{"num_hidden_layers": 15, "hidden_size": 320, "num_attention_heads": 5, "num_key_value_heads": 5, "head_dim": 64, "intermediate_size": 1920, "vocab_size": 8192, "hidden_act": "squared_relu", "norm": "layernorm", "norm_place": "pre", "norm_eps": 1e-06, "positions": "rope", "rope_theta": 10400.0, "rope_fraction": 0.5, "qk_norm": false, "attn_scale": 0.125, "bias": "none", "tie_word_embeddings": false, "parallel_block": false, "init": "orth", "init_std_qkv": 0.0273, "init_std_o": 0.00499, "init_std_up": 0.0273, "init_std_down": 0.00204, "optimizer": "adam_variant", "learning_rate": 0.000686, "lr_mult_qkv": 0.7, "beta1": 0.9, "lr_head": 0.00445, "max_grad_norm": 0.5, "warmup_steps": 391, "schedule": "wsd", "decay_fraction": 0.583, "decay_shape": "sqrt", "final_lr_fraction": 0.1, "batch_tokens": 65536, "max_seq_len": 512, "doc_mask": true, "train_tokens": 900600000, "max_steps": 13743, "dataset": "wikipedia_en"}
MLP neurons of a small language model. Each row is named by its layer, matrix (up: input weights) and neuron, and shows model dimensions 16-111. Each number is 128 + 24 x the weight over its row's rms, rounded and kept within 0 to 255. Numbers have three digits each.
A block is one neuron, or neurons of one layer that tend to fire together. Before each block is what it responds to, as a language model described it from the Wikipedia text at the highest values.

Responds to: Closing " =" after a person's or species' name in article-title headings (= Lilian Barker =); also table cell " |" after names, and line breaks in results lists.
L4.up873:142141084106131096137112145126092144116108134135156195119059116105135150160098147153167122133123097150099100132120118134176109153147057144155118069135152136122143115095097095147160103151109095106133132137120142130159128140139116082142147130101101152127128120120108130087149143167138115141
L4.up989:134136104115144144093132155132120141108117131128172183137093097154099146147132100115166146151092075126110105147126128135157136123097122154174152098155150143098126126144134096099120121094146126109147111131149134120179150132130128108109118144135113116106112095119086112165173097119134115121
L4.up997:126136115121131092170137139155094113120098153123116143148141116122092052156127095116136100139110107124123130116155134148147138117148156171111115124114110120126124144155136107142168137125138173124112120119139100111141144139100075141099147137112086109097137163128153130122148067164124147147
L4.up1825:122119095146143131108159103123118119113109137175173162116082083160126117154150136134120116135104107116112136137152087144065172155128094141109138103171152155147103122103133114126174166138087116142093127138134169134113141155135098125127084126170115115088154115097112125111116158143117123117

Responds to: Commas right after a noun that ends a clause or phrase, especially a city before its state or country, as in Bristol, Connecticut or Ottawa, Ontario; occasionally and, or mid-word pieces.
L7.up1437:120084113098135154151142153106084147167102112136103114098118151097135166097151113078092112111132155172149080121141134145146147122137186136109137085130172111128117134119114116093143158106119145142112139122126134102148126120103108150099141136095114116163135141142160121145113108150119096120

Responds to: The closing = after an article title line like "= Wharton J. Green =", also section headings "== Provisions ==", plus scattered word pieces after a/an.
L5.up11:081171119131144114110129170153118142135135127101130186141076148132175146119125113117121144112158096162104133169154109136120135131135151118121148105162143168141141124152128103144141118147101154167165101108110148127092140132155118066124132144120138124130115161145133135143115121109116123104
L5.up65:122176077101134083102130143144094140117099151150159099135102096146131112161077157108174124124130097140110138126107135147118140155118090146146104094132094125113151119114119134111104126179129114112118112158126110146107114113135118147154117132123117134134120103081107103090133171141130149130
L5.up127:144158087107102082160174135137120180129149171096166113118112125112104164171109113144160128067145090150110109169106146105144139106130096157154106118100110131093108091082109066086146103130108133106148183129101118139110118135137109112155122118168109152149109146134130129110151148142127118077
L5.up133:123147142133100109150141083161104137139114121115149160156077138102094139125168091149143152122177116143132076112129149112142131193125140181151122163075160116130087153101120092133099151128131126095123128161112128130109133147099111118168104125110114161125110123098122150071118157167151141115
L5.up146:096126152148127109131157139147120130079131141185173136150098169121109120141172110113129140141113117101080162119115111171092154135149172135146119134151124145162148117133149163155097169113151163132190192164128147126095129121139144123139120111120076142129122088113128158120117129147159143101
L5.up283:099157124159110116101166149142129144123115141147110127114078074122155123156136072123146129155143113173138155099126129167119153165130164150124106119147157085101064118092097129130100123133145107113156114149093098166118132122183114170075156126131114188130109134098137121106123160119132087131
L5.up523:102097082106114150080109122127100142108173159164116156136125102154072140150127154163141123184137146149142150148103113121142137132152118162069105137106123097156129066113144138122143127159142115136157115101173130087131110128135083133210129111116131161134131171102072167155133129127122146125
L5.up544:111162125106114100098130148136161128141112152136177104117107125140118151151105113125121152112097138145091146133157133140203098120147101149105148116117154145163147084130188125122132123182131123159145096106142135107124120139128125111156132137078124115124086131142090104149172130150106162135
L5.up626:136122117141148143119131126123125147162095126157155139077140143142144154154158089136149161076116126117100161108118147121112072131106095121138145133125116159161159106100150149106169171118124109162186170141150117134132153093094115113145106111148109079150096117158124113128112167147169113056
L5.up629:096123111123117154099098104130145149134122122102101147144104145103159148158135125115146122115115135143123093142123122052141111125134122170154111115142149153119121132126101127124129125150117128113127103168090132092110161122133134144186111131157078144058122111154144115083161129132130129140
L5.up648:091135178137086138102097147132143137126103135127140148108092128125135167181120101093139144112157098107093163141106113130183144156129120141146104142153174123135120137125112154146113132137197157117163100160103137135118119126167137139109112110106066144103137148143119146089139142134154125142
L5.up1505:104131159138088142106147123143118144150136148141089184164107128115120120150152128154156118162124104156117116121100122167152103148134148153094107083125111110139190134151122099125123091122128122105129108167134126077160144123148050109120165144135131155140149133098116139123166083144167105146
L5.up1510:139164137158076086149098101151103149139156144100163134091116073108091124122143130132119118114130135141134126149093107145166164134120110128122128138122126153087148140134119155106114192108160130160106116095156133138104153104089099128153180117173134103126101139107137124173148189148116130136
L5.up1774:159148127166125123095115126146121132107109133106135121123119141123117127139102093091144140134152132136094160120153124094137127132129137155151110117114131161110100139102118111102118153114142148107159095109076141106113188090117130135182109130162104147114187133140096170127134105138151114110
L5.up1877:129153110138087095079132096131100161131095129123100190124119149142183130180124108092157101117163122134114122170099096131112100165127106114125118134131163166168113118151146107158116139136166108134133135146118162154132161123161137143156119101158107128108121134100145138096103115058133107099
L5.up1893:146166152161099127130105150136133133135127165136129144118112164155161095107077117116170175182114129162103118112105111110137131115135153158132126121104161121136107081123126149150074122126138140132154106175103125129117109088114112145092134140108116162132138136126105120080148142152124079113

Responds to: Commas and the word while where a sentence breaks into another clause or phrase, as in "in 1929 while visiting", "in Norfolk, Virginia".
L5.up0:149102125140163133111106130120116098144112145104104224170129160122107084127142115088168134137173135183129135117146092174140160125120112172100122147103114127138118147138162127138119098117129171150125141139135157126126141149149101131090155177153143117130078142177113122158107119107138140178
L5.up250:132077079130160098152144127120119120113112100154100136108118139108125128115147114153131103085153105127109133133154113131112166145154121137116142116129151139085137158116124128135158121138136108140136093137152139090118152141079139107162158110177138082103092134140143101090133125137155113095
L5.up394:117100130093134115156134153122110152108135117121099129108132137072129131194157147107132116083147123159116168134129132128091195166140122124152128117109141106121106124133181140099132209135171143112159169123094144122146096124151132128152155136154099144134155163098146130115103187106114117123
L5.up458:126123115112116151141096105112090140158090129116150104119109102143109103140122134100122128091195116146103151193125117119172143122158101117115162115158104142163088127156143134164125158145130112122127134121118145148139112136152096171080159131119126129132138167113166114127122169117144099110
L5.up647:136147107118099143107144106146162129127111112117134128087130138097167143197147103126146071112143137141133144135155121136137147205132151088113105134152126104116162153133164121125174183102154138164148133117114114162151152057136129117114141118123081178108116143109144126137102118122123097124
L5.up657:146111106153152101139086101131149134106085142098125143150096131123146136120101118097145119124124119161138129148083131169129084135136145108100184128178107105136147154180119134123150119137165172150096145121108136138154144148149106154116132155112086123152113152144146183110099089144134123128
L5.up687:104106108185160108136089117148130146108092111116116133080099131119160148113187106126124153145132108131176148146115106119083125112124124149078161102159140149109179101100118122114100128125146115118138087152149152084128158164128139149128139114150169122125150108123132164072112146130162131120
L5.up770:150137096150135155121112125126108125105118121115092181175149149172125179132186122081111173133114101100129122107153160149087149119108148128101167138201147130161155119120105137120099147155102142139144128109080111138119130081126135123087144120144077165069160143130132123101120135132112140141
L5.up1004:138131120166113123155101128123118149131151104094124162122131158099156156156174120099111117100135129162119098163143140163063131135137084098119174133127145124141131171108152119122128140129128130140144140136114160129104109123130124124110122150189143140074098078138165165160129094130122092117
L5.up1070:103076126156135119136098120129061145142138105129125151101066138131122134150179144111107168115125170135170133148110114116074155141128096102085133130147142110081122128125145160192113140133133080139099131110136119130109122123062129149148153134155152112136101155123134144118156083155103143165
L5.up1244:133092126128104155142130058120055146121121156140108124126172132100134204114180146153120136090152121120069115121096145161124170179146126103111164128157191124162145135100137135095114139121117134147098185118114145127136094125162122132167148139124139111144165120132089101119139111128089127142
L5.up1611:153125151120144118073133103135072116156139108133144140114100107095155104144115117133129102115146099120168111121135119129089131104133169151101106101148087158124134129152143117100151116182152083127109113113141130126152105114089093107118149138125112118174166106085181131144131116123142121131
L5.up1646:191146129104126131148106094141154118118119121120148119150163110098135133086149172121139118145139147135168046131119105154118128147101129077102157110165130134191157161142130159133145107152120149155154116159134161140151114148104095140109106146120178100139124157132138158162082082118123133148
L5.up1688:124125086115141086122124142121147128159123110109164064123139095081149093112153147182131106072124126152156116155125129147131131114124128130108139123104128120104077128083164120126116135117116083111119119117140131171090086159107125129131182131192096141130123144155146150097103160136110116103
L5.up1827:133128124127118131101110142116096127130149089106174122109144124138118141164145123120094098056128148144118147090107125104095157128126151152123124124125123099130093147098111096195133148157138166129114113097083089105106133122126154079118164147118128119078119093135127102096152131119101112162
L5.up1895:112139117147159149122127107142127115118144098106096114131131118124163133172184097124101080127161087148123126122117106106151120118124136112123157102158111143115132195099154149104133133092110150152128100147141142139136130127065155118125130165139123162132093101147156150128128104144166088136

Responds to: Mainly the closing = of a Wikipedia person-article title line (= Keith Walwyn =) right after a preceding infobox; weaker on table header abbreviations (GD, SO, GK) and verbs like set, died.
L7.up121:077148186126123129119112141149147105131100147118164197154092110134125120130126141166146104117134103116125129166123097138150139140184132182132190088148140158135151135135131178111153169181119093129156106135112133149176120116112091126090109128098119120146092115118147127151148167104131128141

Responds to: Commas in running prose that close an introductory phrase, clause, place name or list item, e.g. "Because of this," "In Bolivia," "University of California,".
L4.up1229:130151138151151160124108112122069111130088148136162156114104125091147137141164137114112113118127160050164128119098160156106173130151158106087174139149110160127144115125112158140139126158173127137095155165156131147129120138150117133124128123202153112139124158047144121123143136133127143128
L4.up1561:139105092121122130146103135133109118124134145125163107117171087105136123127147130117118117080092127107171143114127117158082180141114137109131102119146159118072128163148132121168146120111155097128061104144154139131130146110092115111151116126170173121154139145119150119103119115131096132121
L4.up1712:141142153123139126145123132120115157107101139111152089123085149108108145112185138142139135109125109118183059148133122125096124148139137113120149113126143115093098113098134165114096100108117100148109099102170165133107096138139118123145116132177156122159104117109143170126172094121112126128
L4.up1910:131145105152101103146100076133142180118123138132196149117174137101123164092122147097117115137135139109136092123111105151104149130127143089136177069118160151136116104122146137130117135114121115127121099098124154114153106142113127118122167134146142108096118137111124168090177146139120177128